Weights of a small GPT-style language model, trained from scratch on English Wikipedia.
Size: 13 layers, width 256, 2 heads of 128 (1 for keys and values), MLP 320 SwiGLU, vocabulary 2048, 6.8M parameters.
Architecture: rotary positions, no biases in attention or MLP, untied embeddings, attention and MLP in parallel, capped logits.
Training: a variant of Muon for these matrices, 288M tokens, 8783 steps.
MLP neurons of a small language model. Each row is named by its layer, matrix (gate and up: input weights) and neuron, and shows model dimensions 16-207. Each number is 500 + 50 x the weight over its row's rms, rounded and kept within 0 to 999. Numbers have three digits each. A neuron's up and down rows have the sign that makes its largest values positive.
After each neuron's rows, "fires on" lists the tokens most often at its 100 highest values on Wikipedia text that the model never trained on.

L6.gate220:619545476495402424482455476440465425454521505548497473556455563505507473490577474486525468465560516466507523436531493494482519561488430455555592426432364481500486475487571427463503528423546526499396473458432526529570467455472542540519517459467500466562497523409453521383541535381560543495524513551532474479555528470522461484475586431563549452550523514524454469520542536524500538586540588451465402509557488522572484507516512498469527479451514423462427447489486553465604449559566546464481499496481503473435578533498531598439524491430528447520607500447497520497552421466469525528
L6.up220:490638576495528518466533453460556493508533452555442566453509496491478561541423467411479549489489481548532434424554477433455585452514436463414478491399557519472470444489450536560575530529562583507544465636472570473488455454557565503559604468559619504535399452455494452506462590413585540487430413549535507470481487476548434484423567545557528516621564549548439483477464508566458528561489494462459399501491404540464500518452535430546433470564545484400464463497520476483507432511543423492451483575554375480520480549575458494503471507437536534591463510539449489522544439500475494519
fires on: "ant", "l", "ival", "anc"

L8.gate212:535472429479514600500418560604519530426459437470458581530488518558491539476457511462521610477521562506471455508574472507520480578580489491469517554524544417495521465562511416499469607568614565539562513488494491432504446502587494427549523416467542513495476587505541423488496486457486471524490437544476500646548515565524510475422495558526532468494524481445509454440567413560597401460565502517493581422462507521465472487468587500616511574503481559466469591551526532461551374470615484495478488495511464427481430578470565468484505534489448528530382471540423550532515513574548503499
L8.up212:489551605444487573452613464519457543514503581468414514540515613469435476555455591513505562540446516504465515463530615492517433555470564541471525514521519497518487404583409515451444469567529496468464480462606584598518535505449482497527561449599567482451461512500466520472517502452411502552476517508379541501530459518499439552604480478451510517420539343574460461504506514477523486518517566449485496505506551534535490495443499482454540419529511442463501529526493567537556521370508541465452495456552456491492498530478454480537564523426466509512470486525477506552496500485431537420
fires on: ",", " or", " and"

L6.gate189:609478473516571484451476525522612483616608452501451555471526468541523510465442522503478595461525522543527548469474510415587464434515506587533527367505477483549515483507545515538560472472546484595485582413497506528513517550543558411476492605539567449500489494427454463550503453478564573522575432426484526492430516451487464534484583517578511485546525434493474479563518507509452475510466526544559414524507538458458483527369507474535413501576426516451456435542487474442526512495507530520536507475501485500450428522497545569513486494559471419497490453458559457560473509443378471413
L6.up189:561492497514483395518414530544529542424458392534529434467591515507403521474437534454563540465398425443500468478432497468491538451436562557416507470516505523460509483511515509433512449491507503459499483483565605502487550438496579417537492419482433484514491543554460464564552524503487514525511538498515420461532525483451482615478513541512569534606525496441454537533487504444499488450564464577588424519533496550496642424523429487443475477573440579541509543456470539477547582538419521527573611533455561495518391396548499525526586476572441603569505470557401503502570438494413496433
fires on: " was", "ut", " is", " were", "vious"

L2.gate202:479583413501486470489499538532416367521441453466512517539556442497478621414502577499426496526531494482526460440491464453517442534541523446566511497507627470505524554484478523493555545519405447517537451430568539497441510474493543460552432464476628530580490557467555447444537451492506483477527494508507525590495514454469522462532614495492436463569411429541479524495550483513545516574442514509440582478499451478526486565480510558473579568600517544589429474487521590488519540388468479432584380554589434480573442453428520498448501521583488583526521494397509514538428485488546515472
L2.up202:485537524504507494562558552560561519502429521434511481428407564474575410602475492578496551485418463510504485504606547537359551488556514560495497370427514478522528469517489496587411493498548549495462564409592506536468474509501427488495443576428476483517492471409477479632541468492445572452478508545422542460501490497496524476493558532428506565510488461554487505501458546495545457506472560475531466487511392542575405525476577489515480478512507495475498530454421530461600474540623477534579446542566461413508541517409425556448477468468570468601488550501446487515489541481472425403
fires on: " un", "old", "un", " Un", "al", "a"

L9.gate49:560518522508539556503437457528465430546504472522540552487516532546520461445554475488464511498463503479438558527468487482547566542529474492506507482547450542609569510487431473545459389405412543547542520556425444446453529515487499451498477456490477522470573501493562510438505448474519472577500529450487498491517449479539406502425486490447466494473486587508479557414478384556520499595480525484478510472500589513592496539486484533503452424493468490458407586557570585523651493545537401424519461514498428544628490542585500458561513369434478557453474477423461531613548384514467507480
L9.up49:471515504467532521472559503511448528594466458623533458474471466587544455581473514575615473556439564486533615527590460537551468467486532570509486518456460418386450481497446544553411447514569560541495506463487446524525547479499500517532430543513465454520402381511506482563457451497473474462476498454496586488528589517548451564526512489467519600501493464477492532497452521478527562489528434421425355530559538546486510535494464524499497402501536447389501497449560471506474459537552468507459419453558503483478488577516617503435494554438610480492531490459454565579532538513491462558
fires on: ".", "E", "iss", "R"

L5.gate180:566465407528551398521443489512551487438479514438519514568498460494441402439471439448525587548508398467463481519407555493602581399505483461616510525474455447446556544537462469524410482452480402445484535522567503495423553453570470420487532463429461554508517524540463540450488557459504506506583545549596438542518465533520479518469493474505450425557561415509429486565406453585444563557545566584473452480472435445481451540516478505443499471423617467492490590555498449469562550504541508500496395525552470503444532455499498563446569527476532500632541517503538442501499527515545488468
L5.up180:580429466436502480441475467479486539483425416517399500408609562518477510447493434464484505484508484505519518514483527510478527485553489551528516435493520553584424568495443512581473530460500517526504532517472373458483556461510489444463504558457595522520429532506580412518436543479510555662432480537495483532536482464537505490542489471555507509535464564531524429466458429478532426526474548438550533474431467430563431636416492519476524515564374551520522427484411489440451476471484466443474522452492529558560460413506455504481390529582544467661460539458579504488518544529539474563
fires on: "ri", "in", "is", "on", "er"

L6.gate264:565431530474486547476551535485432460486406600526558585550481487488509517492441520388479530573464580502487521486626516492515426518476526517504523446496423541461483449422464436553542489481545524485468517459449514596463551409512527510578491549499477497530517483521418534515493415545416502537560409396385422531536524502499554531539516598459482567539568550617578454563562489371459478424476536500512503444555614478496503532553357517573520597465505526503451429480530548532380550464525468537464563460567535530513474486469513404506475524519404473548515435538465517482550521506517500448
L6.up264:395389519520419492483490460514449517529502611611531500426439373548405501553464381470540576563407421445606438505566549522412531553522538513485569464535382545601478542482472511451472513583437565439519512543607579524519420515526470586465522549490465428540514486580433442473591443560530493465452484510493491446534522380489570504503562472600498545471546479525494452468539548494597520533530540541524541458506497452566585552467539458479454515562485590507467444463580490467523574466524496498485509519523503440473562557504469520468445511463478553478491499451517435504530476449512534428
fires on: "oc", "en", "l", "ill", "am", "et"

L5.gate6:513511542481471531500530517508583509487494523441528487532458528493403413558546484446482468572528528542457517574611481505491445507433531496480534422515457438519557481530398539543530541549534513483495537573463519486581547506555502526497533516554494475430526468448443568431553562511556561448532543473474456443491494381464590536425496447372447557573561559547629488456522573477472552554511499475535446433523520483439509400464487509508461444425516548568439486438601533501480472488523420580448546507489541518445559545500488516500458529480549548557481504471442480526532551530434624513
L5.up6:579475524549589571449455528494361464631532429518639428412555461438494630481464483488542461509500412473510510515474476442426559494577459514544572472542520562464537467509494450538443482440545451522499554540474520474451534595567502470468586474508501447550560594485382454463548518459557449523558523547526561517440545378458529469431509448525519460546524509529512534520510530557457510517519474489528525550472466532487482516544448561510433489529519505478468531448554461423508398531492430490474464441522481453482599620541514512496401570388498600495486569520481430506565522549544546499
fires on: "l", "al", "er", "hen"

L6.gate92:483408553420543579454568554593508392511495416509474529563577513443457502504607434450489476414536523509448479459427440566443636445470470550460488468457461510523526556570444483522524526606492448503390439419578541553481487561571446444502453544480510579509457454466505552546534582443455420497453460543425550456487504495562473549531542499508466551507428454615519514534432469458475516465580515561500527507458507516498504475471463555544503514458561316541500369454493538433488466474510484557502486484504524527550547471499474510560514588579509507543584491556468504480379556431437564427
L6.up92:373579450511506469505510520552480502570486473448382451430510476477545525583510502441465475514519505609498530531525496517539418471490574519481421480440517407504582435459465488513537451508377481451530472467518412569356439547550569455521531586531435405492466506526589542497517560497457473525483539494510570514512552441544541512479523569564533461551471532478532600505444510460435498546546540526582542528455539594453500477486425453593491435496497511465507555453544536535494523457424322483555462494474539441502600450481490478429477514483502474521583392490509499452552516535467560527
fires on: "–", "is", "er", "ut", "s", "up"

L6.gate193:616527480395488426533485431617550453522357479488515465460459488491482468515471514532422535484553508488530581513547479428470489482502520575495447442484357438468487514545526528490527606447593496509489555507504525581484476538532516494490467483503512512500465362506470492541549528454500513504478501495568530521519386521569374559437584406456394500461574458488509530460514519372475543454506455543479466547562467533416508586432538463471466548479527498535485563521394459462537505614490513481491505524552483539512405462499471557473545554581527432511609506475397521554520556477502499436
L6.up193:486532489497513502591390430561464495515513497470528516445589551473432481496496409389521473529447395470486586505459544498535563538498457554533465515540503554508551526578501483495461487485471467553542465580493509604450473517472554530551506521509507537437491531506573563407509553584519515369451571421555428534494489524464429525460549520497614396626497484514526444519496472481507477400521516600490507510467556533389464418508529493492414568559573450543456470474497545468500425520501506583506522430543544517516454536633457481447543496515566549455533485511497567593480524473543526515
fires on: "2", "s", "1", "6", "7", "8"

L2.gate257:432524523490508506501563540551462458533506569505481558595472454548467563533475535451530495487578478352516460460491494564527485501546427526421551478444557559540411535479576488524573456525539510422578496546490563503501486515506448444550550451540474609445501462551541480527457474523609498550506491451564455476500527464495494469595514456453509472493475554420385607460567607556456553568546502549421495471514432484517582564395555443449477472611478486544498370444574480468423459550461428487470440527477598483524491539412583542456531564500466619477551462513417444497503483435475525446
L2.up257:428549593509526505488415459533517423520483571550580549504504503504482516488487467520473427474535547383492465507507555477537452483607505507497484493385465467495510528495455447492437489537527462509537480655462512472513475470587457548535403486447622536443501474482513429428425498550478475481563525499479463541481437510540419501504520568494522546483565540499456602481473522567603433519541499630543400469526413482560497484556482472450525470473480533459512498537425483491507543608426454493503545507569390539461561447492419531511359502539515498507448529473479438553482408515452553508
fires on: " ag", "ort", "il", "p", "it", "ap"

L8.gate12:476528426534417465492521577499581498511443586559505501384526510436480597463591537510501518484437569586511518483489505519545489545507420546516487432408525490445447449537521531457510556512501587549449506442478506487561531447523551521448475553501533450619590516479550491487470448442582507536479548508516470401542553436554477503512592558512458483542495487533539563573534493353448508538483426523540519568542493467471473479448481492565563465550429565424488547472438462524581558509531499517449512587498415454550569438493468415526477468528487535576450418565520538496528447474544462433
L8.up12:458498558575469467433513524408540487495563482598492494483549468379458554470436472576581484569419563482510558526423511476394555535495538485399435516441530490421562474481516547489561420463531495454510538468580507482479509381445519537461424521515503562519567513564518465511576420450450565495527519563531530439559541504470517558522518548573542477497506533528507511457491419484477542520449542531517511537479468384507479376505512499384513423459534404532498459587509575555519414396520512456466491577531431382513437462560472498498559442648501532522550506486483467459510418412556491525
fires on: ",", " was", " were", ":", " is", "ife"

L8.gate23:505517483423557522483481500451521512446561535532473541436627542437534534509497473419475505518518534537479460511505462543526484463621502589458515516407508470522407493580573490426528463457477500394534457557525423501551554583544566499558426426444511484558561449544516436454506446618442471469585480562379499598415538440493494504574428444472456412513461604474480554490538506433529491429464494464553433447511436589584499437484463565498583560516528550524496500467473457524403587567425481453464525470456448493589521587450523491523510556560511486439556424558537477523394510460512506446
L8.up23:535543430465592604445471506456478479489515465513524403502499505492476535492505542509554489507482421478479459495439464529447574529525516473476574493555492563508475461524474419419411485466518482394559471481574532581593555509533530518494428433498490569495433431556559513476458461619469389475568512530421469544536399481503474502482424377493550513576568491487517544556422444421564541477534558570566526463456423529570541567571442454515525495435470531498510463436512447530480573456392452526503527498428485424572477511522459451512526490537559482446514426567513506581454567544500472487
fires on: " (", " or", "S", ";", ",", " and"

L8.gate146:504490511515524514508434499520466548446351400561528484549440506479506596473618566571589532600618377431477527462490427433433506492521416499478507563485516537490537468459487460468473482476453504428460455488508590387467509418507409532537503446457466517521490562518517476579540497459560555592470510432485496435423529552544447555524541407526495559501456488444457566531559462525534537552499500492524560436542462518510481473502504596567525480478532517566449461569548520471539435476440550499473464479447549419514518472590472538532455469403533476550426406437482526387482494504514428529
L8.up146:488504374505505462488417483498548523543458493416503453423524436508506447546537458527403564483495598506568494582515421445512483542489518500536416475452466463497442562556499486498498443505547512470457510491506554550463445479537442472438536509520547506470475562547557405446537545489428463597478409537567523588480534549458497561595512579509435488504400422483488441490497400497628505386437560550596435516435570502468487488519571561510560530500444513513537539436563524435576510496462496511506532562529474439560524526424546411474521545605575445455532497494493528522454504474503506493
fires on: "A", ","

L9.gate61:570541408564438473466510402532629520466570486537391475485493497557353473530467528548457512519547621454446519527561487471497501428445588508516527436573545464469519615500461523468414556561550471399582435441486541468446547520484541531560498478525498571471488475407485528560505520426530538552511434474583476495461483563489609533552554471401534495447518433450440559495476435479456529507453429592491556478478443461466491490473505467519587490520413512464511482608458476467532469483446495509502487541486461542456542436606505471466546489575519538539460578479448458507387498508527420472
L9.up61:450473441533499521440555420481519544410430509551465492532495466504540469388412456501460533572486566428428535460506473536483530434520533525452492469501429449493406462466487413431446588419536444500454485358459517521469514571423447550505548579476512549522464528443592537508529532513493569518531476552543474510520491607580435513619548434540470465557470426527525531436490509480463428527485461551544509515410525431568521544533553486556558449459459502511438583451468524567433471506496447536474483515534478508525543449448527547455479619557567457472456593430552480517597581607535482603
fires on: "is", "ar", "as", "in", "r", "."

L2.gate297:478473485514522503430476489528433555562501458484418485522524557460377610429426474474465530415530505508612500526436585474504464550573451470575485410514571473477532527374501569510570536535569453512514444491481486459467433454454479452440488566541484473589432590442454521575484539413527488464464482546551542450563505467512464594476607544547520465550535452473563458532480475597493535479528471477493540593478604551445478489531530498559506521515511535431500510451496621446431498451385556453556488466553461554410378551470577529520522501544484494487508509547499452450555526452594516569
L2.up297:530441515504547430415504504509569561514556503536488507531366474534439544454460431475516535510458508452491469559466570484445551544484479518548513506531484473493468519475434498397499504483488519483491524510466473511448499478525414483561520458477496513571478481425561479489465449409570411507464507596511526467530497404413474531444578532589512513515553421516501504467507525577548458531454474536464455490467465519374531552491477444501535491460604563427490419474486596491417447488442531507479479525471442558419404567496523496516594481478601410388504452477531494507554497431484373601
fires on: "\n\n", "onom", " have", " had", ")\n\n"

L8.gate121:466539546548579499384436540610486554501461407502536471586481436519496526512462514566483451488601408490551496487473543486453508578524473491486600533447493533492594478531567513462440607474581550546479448507471441526470480462590508411514522496550550469641507466533545451562566487475548556398511572491465516442451536537540511541460413434488407519490487522371521525472524427518565464501488443545444504500550470488540514446450489578414562531573443539557506450404539416539459526476553524558532482547479449504470554483523488483443543438490553511456507514447518484464536612472539482592
L8.up121:610495499514427391513533559470565508572580506452441451519556573415515481484513499475471498474450497502512497518553556472437547586502515472533470475495489495462487554510524606490563492461505560542475512443591475552466497566484570491479567432424557473433570566545523396563520418513521574483498487462566382503586477457433411508466469526498477417513518493525614497545479444452503453499540454488528462522519464528587491482479482506433486562633498515471509479458592416519586543472416473455424536492488446555458451520464516509537461502575611609507495478521501594556478432539456503453
fires on: ",", "\","

L6.gate67:484450462502491539612539457500473472568477465647409530498553570599420455370562612478543600430476442567401590507444468519549472523504440582484544465513502481577482445465544490443462536559516462554476440497508498500608478519512463491440452586515540558429542479508505502545529474478535500581569392544531419438525364519541462418530512457474532496419551521471448512471543552480530480511447490522539569435468522535474560558463565452432508534515507483510428624570415494472546517481505527442536526484573461516472465421510573439487448453553528474529483483471550572629500461439447429563
L6.up67:467533491513406481533442468453416444513424475542476528477550614568525584461522508466445494549562508481469507442531551454526416470486503481480554437503453570572386470560464444477507510522519449503559585409552547519445421509455535452496370547514470505468478495512505491460506464521490506596480551467501439532502477487459566462522496431577522559530419452472408535555489472486527577504571472399538475578592543537487521521489592502482448493546429566541485517526517435624518488489478435507497422455426478534481500570470445536497413466571488538499404544525513436404464504438463473458
fires on: "id", "é", "il"

L8.gate240:481530491420485477443554528526587572563560531492457459523493529445548520529484523476471472468526507491523535411421490707488450522453568500543495501384532504461479504531529521482488509506524445486476488524496561378496519569503543523528524480459511535577501470542468441499541528523409443560518567487397410519509498474461532541440492471388540505438598508523527468483593521453439558443465561435484464437604443626550487528419511482491489586479529539422571480519564483481481489612513459592557516502444453418495577552454470465543478542476488497477511496472504486576453475453515519482
L8.up240:558498461497469496481523446485487414559466535403521517526536417476404478541508519430447559552514531426440599484443460479519578491465506490495495426457495447527494634575506524505428538403445506495455419472488627518508586592487451446533452521513460562471458358494480418488564484381591580559573567429464511536405444524448483561547485493431552443476488468521474446519414546475511595596465566502528453518510448581455555508514513571440539515451510461484554425406427553485493527511540461478503516522577501416484481422540458509450454515516574427592567494503588524531479595481535558507
fires on: "ic", " Sc", "anc", "ip", " sc", "reat"

L6.gate12:525515406572495472586608510546581599529537483517570482479422538509456461444431472494462527585582524495514493467461494499524498439512500546481467440461455447482584504494471442430495456434490544456454567458408571425513484448567502490507456480578518495521510471423498448441442507604477451540505552516498496422457485516503414541518441559407463556399437418526535591495516520499494454535563529505472443430492440515508500511531486529487488630563483397554509376518541542509495521557541524525512517489418477511513447569574588516534481503484580585530549514485537571458535412604541537374
L6.up12:503436552451462509442514396543425456529513483463520520496466535552500493470524454488531502476519591496423485499453539456552525484582470540557545529553430568620473566513510454518478438518430552514551490484471587436409459429479497448477538602428534492555450515552531417427507515439434604568625534576413492553496567524412533466554528457498504517593576532495553471548565502381486480562498469504392439476445520445604403461511481492528360517475470462517481506533427607562417451604500521480471481515535484474472521520600530546472516509495540446562501486492519548502486494451527438409
fires on: "a", "io", "on", "ed", "of"

L2.gate106:520439518477590485455373438505554470541447516545348406464465520520543567566474513436543535473509480517522497512458485539380501500559516529531457520408474475529458535403514522573523454492482547530543435499458559496484436500504511532565568535499502536534517514469446434559361531390571531507512424570559513487473497536531493592381534531565524409600443529483468505556552484412437576541529521508554462593405472561496493519425500486504463485543533543439473409425438487491421448493400479530462628487567459499526441517583537477503495567484438538565473536633604423443552466493511491439
L2.up106:493443428534481473537523517506499527617462555454457545518470467463550484498478489529509468497443546549448533501524473475479504535465508530436566440481481528505459525406503486464425620388560438510440482519481516474537394576543586506470454550618480479509558436497493582536519574465519382544598409484482609479526502487523514502490478491533456553534508531475440490507425500465520539438531457472528498486424447599540500504419484567436574532500483475423499541482505564493514483600542417527608527481558361488508436532450492622517411540556554565489566413615542434501584510457493496432
fires on: "\n", "\n\n", "]", ")\n", ")\n\n"

L2.gate309:581583571537495479477523482516536542534520531501584557392558424483460467518537417536498541440375530461564540522492488499478509485533501458519405471429463490506487574603471499471560563506451417457411438457403508521540556537543561486578446542557540551612504455500532459441497543439525534616510499542452522499505543440443468531542454532394515480519611493532596463431474419661473534472510400516517445479485510464531487453475563453474495427446541521483372564445479558526514469503483510489555590409521493477521515518392482513555470547468502407497448575517522590572452601518497544515
L2.up309:586528536480484532445532440500472493515534538520631596498482538477486539524487472582516515517460577528501538514545395529507517446545554456516400485483358519507540547566482527559500439514608495449422462488500507512620545570476562503571413517444526468514475507448433512551584599475444637523433504520428441444470479436513503493566487596516530602548591472495533510423416473482446501591533463508521489471539498479518515460488562481515458429488500453540539461415399538480584548553504512531549598455555517555647447482422494444444507459527467416478434494533502425570438543458413500530
fires on: "ew", "n", "us", "uch", "ast", "ate"

L7.gate139:477506517561545424513421441436460532571510402518538544499499492586509549586511489468491465516572407482561457523457473486533452493511517505559522514523509443566490450566520391565543500458550541575488527595541494513465469585525466436551473504484428512520586434505434458439493444467416481397477516617586558533507490493439476505450508519544465501521467459450485486509520489448501521474509493448468564552519532623532452538485504579489525482455436555525517565463463568518569411539529507396586572462459523500583590467488497479511482521501527590512552516508482371380571522519498500400
L7.up139:466449506582457475343459517465561561517501478513526550542566520460557502474514620422538483565439540441458458463439570542448461531484458402499518528485486505537434516524520618449506517518541457535560505492599541556562528391475477532458504468523477488450571539476475493458466540470553502447507540441542488488513474507449489455546522480512571498510571471536516563453456470370419447552499543528491470444518595591435466443506464582497454570531438608444543518442519489501570537508501444473469521500507484554487517364523486565554545524446451471380605458528506510487547523489533437515
fires on: "h", "ah", "ri", "ad", " h"

L6.gate241:572498449526590498587395449533461512504450500463465537443479438474528515506548457497412576567473583563548495508558562506497467518465558530483510417484603577540491509600475456467577584474499436555497504523547441499551522472554512478578402563464472468478498532528529588452507510470408560493466583496494452493436417539592502585411505462457558524497464525554480564397533533523514573447577479472534501525533523425498444410449588475563458465472543539533504470481534601471477560522484436616473514429543542587460493503489436467493453491486546538510535517545503547384317523589577456536
L6.up241:504561494447514462509510422515589569513450531499547584464505504409489520489525559461537500488502455495443683520548491613501507497512438441564433398530509449619484547508529470415556437556505438515443520509469507484394437533472566456531430481498451466584364533579476472511482508473486568514426532407507508566453459488520342435384526495458538450573525592581565437498394552484507487514573510520513625554536526539527519512460543427555500518584432504499537489439534488490512486479526478498517398527584573534426501456496529575416525525496503494531510469564412507522568485499435539481
fires on: "f", "ies", "ut", "ail", "s", "ial"

L5.gate153:527458444497464436503452531468477469453493455509435407462640443545506477517526510520452462518547411607469532496468526500471476467485472498582504526543527487558586435563509591470549420509621590500516532561494503528441505534462595395466549542499466431448443554401544524501565463519497566536525434505558488484510578490554522454560510456391417458459511521403579499541435449561516468515553454585549609434475483616493480564576436521481548526463459421407540511570552526480472567471654526455507491529514556492587568530409484450475517448471413529524484474425450444558469555442553601488
L5.up153:556480637433519549508419542509552641525502430521499546432415457523473487431557504511499427528506592562395546524487471526468454496526456444462473487501465532490410519574480480464487382490523521437458616403464481398440519501461455438433510564431528528521505493454570539423473469453514527521486517430465429509415417626513421565412487487528472465530471501535515542484489453497539406483528559436525448556517455511423480539513493547539583573508588616502511519519513524518575481533537452425540475481544464509442457558479528466531508522547469460560478535432467605525502412466451513533
fires on: "g", "b", "n", "N"

L7.gate24:564470419487447507482413494468519527539515525556437466473575442518482498459484463556551550475474479430492364568562506461470508479439483474515395502547525353469364441472361565509525475514469478525534517440593508505448565532547513495568500421544489552456628515456463539428474451555475558597594464507425566478462463604440486525416491492521459514435493495389439573430471490615530496540471535494571534501572492484534463644516513488448493498512516436463553500467505443611460534427561473370551442506484490582452498431494395542546569524525539493496499505443515456490504570429473498490
L7.up24:541534539514458471521439433521537461467504569441467570453454512465502464572471542503440378515545618475457520421504500502540524433456478550455471503558485502559458508501486456570545425490570504444555503465482515418461520524478540507444473544519472498575562554530512461512451547549630457476430600504558467552411537552397533555441542539474476510586496584560630540506417430479449451536469522525471485519419521507389563474472464609576456516434475514433483452451525459450488409505558516471481543414580600481467532433467532431472546576618474498441493500456522427544478565518473553470
fires on: " s", "g", " g", "n", "2"

L6.gate172:529539489468446485444510544518497526478492533476438537450549401501547541535524459476513552510501582546516463499558487537429408522525493546445561545529491471490464552583500430489606403460511515442462614509456535435533541461533526450486445504560549463504463556450497534492541485468496620554558592530438405437534549544553522438582415350513449540487487545501561459451642328439517482503520534451510521491543497529555475488462458422532528425592435545498454423516535499495418557506514437423530488443494428468458471468485426493495471512518463544444510449606513462526424537527545414542
L6.up172:473415465543629483551529442445416466528501549444589498430552475476481458399392499560434557501467514533493504516500603515528533487500520513481554424436529452334510529540516507450562446481473528496399559432542504508490444508487459600432471520450533473536571513508409492493533549491525498504494508519506476508421488479512507362514462519560479509506484493410448573397579502561549494520506559464451427533465464503581535516448546536591498463501473478469529492501434513489528566505460480588606517537492482450389468517514533590567488516594508460457538486455484508576497496496655580500
fires on: "ill", "m", "am", "h", " v", "ev"

L5.gate213:515507417558489454551535585512513591569443414457542513479436492530514487499555522547593582525533418594507416465518517567558415502552439574504564539463538507419471578561419431421585496465510494523457475553520569472580533530602466490520509444570523586482491461565537506456560433466510477502466449451503514504532486476463442477532515438561562524472537484474477512607451496405579517496541548523574460526394562582496430462538508520527472499314561477382536596524463554493536418476412517483528547463427495504527548528490515481446514508567505508539541533486400522429422483466421528491
L5.up213:436509413575506496472527569546473530455476469458516511474376509559589613502507528474550467541515445494466567479487538513517399514521555512557539453454502416557464544515597497520546507482570592539506458474468516525559444433600466539563460523480387577448607460549490423479490451466531502435476535530431487478497463460522492605464480465454414481485569442460474507474449461541536421442515472518571524538547475482431443518482519455566473541465410527469493634489613525457506425477474530487624473516471493526601432505473409543395498524480531586538583530448498570472488533534393501485
fires on: "per", "c", "B", "w", "s", "ity"

L7.gate213:452439473506560580403503568489463434506469478527503584548469474547520450556489534441518512494505513495440504486509468508466479545514556484479569518499415497453503450513553508463468544473514488448565512509486464591557554517575481479584429481479440490461462562513533483507454538575506465440499490510516561564511569426514434573531531497485525497474629523471477547500507529504508478430459446456505496505594415455448485485516402551591537594457488581606545447453479489510500471494462576524463507472568400335444374580565627540396487514524527643520556458389492477503589496533514434411
L7.up213:412451459494532524482519532481528413483441524499527558483467492481553523475568488512492470501444402518495490509452503502593514467412476515459552467473427419487413592554536497447567490463419446471433532466547461501547547550534588440470591555555465519516445455473524554469393594459412503477474446372477521526479505556529456455462478459438569487484460504461540507426466535577544428579543543434460521407540426409543517559596526521493445477515476529495428445365575539522550493531581490479543555494510625496538457480476431506457500525518553495576571497506435437576525518533456429610
fires on: ":", ";", "0", " and", " mi", "born"

L9.gate289:476581577441507595500445399554462491579549412367366495443517519556439542585428490482553505449549417454537507589502511496566393522503520536531466453375566426550520482467504560512551491556594435442538427449489427456431535545575577532505426468614473512490585512557521565448512507494466509480520533501541565539481470474562553454508506464484507411526460458445537503495483512484437448457520447418499504465542558463465599528456417457442520549488616504463483562531511478548509524470533488496478497553464448570498463519475492545683395495489461406484553484503497575466431558527469549553
L9.up289:519595434476461454556493648535455502556578490529546509513456538546571562618571481521492474599518488578510509552456423449493487430449416496471584458545530504559469469541527512508574495469447457520379554511483517554497451545467498473503514471512396507554597481514505593551433526431503483507519499460436463416551502448503510516565439414443400525508351545569503532435537534528534551431516429584492464553601454549468497554522563539441510476485551459404444575470571516487402573453517532497488487506580478475450484546484506545406444459469548471471480520523573480513440428440551493535
fires on: "ot", " l", "il", "C", "H"

L2.gate163:567552524482467524454493443375496538447404397489533499388594409449567476373481428462497547529501582497513460457501519508506519426478476524487514471439464505559580530516545493514504454583380514438484451503424494448511549571466467492421440514420501537504537496501458522560516512454438489560552452457545551541460448467496448463517511467474483442506503491522557586544487527551482513524425521563469415551519511507517505564432614446562580547543451511538568431468531566558459497553433610535462549513435479458446516561539493495444535467542596520554534501543479492482482669580447547414
L2.up163:602444568574370483484456476529566550628516491434517517424491507463473464514495520491463602503477567561542465572491548507473449572527462581512464500479518398564436469542516475575522502557434559451488423479523541465426501511481480527476464504471396493465465500501516509509475471470528538521487467439563436503497497549515407494403522532427484382543426567502521566434442503506580525452521513470543528450489471480440428505418635546515491405502437491484512536500505490607481533532423566450486474490480564485474648432437424458544470515537540426523447461489564498562493562534468487505
fires on: "er", "r", "n", "ary"

L2.gate10:538437566491459417603423553439450428532445472593392449451572521547405562499527492552511365520593433431510416454519494529531470501413519464543410372541479443442453576542579439589480453501420567447560540508459515556527521494542423501512457461341491543554576450433496517479530459507503569418495545565489497436472486473441489482491542437499535465535528534497510536553513511533536517560485564486567479495485509525512408567519581461529498491536529505501438545420494479509461472472489604485489508618489539537527518449466393565448489559505522472537517540444481532584483505477586529390
L2.up10:516570478459504469608476495493520457575494554540491479454495489480434474481563486551492582527526410432481394504593452571345545513446504574471431456545453594546520427479453495435446509489498607385464477593423516632390489551491496570510426628414455489559412553472526432558493546445484510538444577453480473463445549516513472453482555518553554498548452483560370651468394460522454454500501543452480531475521514489508450415514555508468500463496505536515589477383407524500487494584472539481481508533539500426458503564525493483446552468549542460411499484512513510519541526438491522542
fires on: " Un", " un", "n", "g", "er", "am"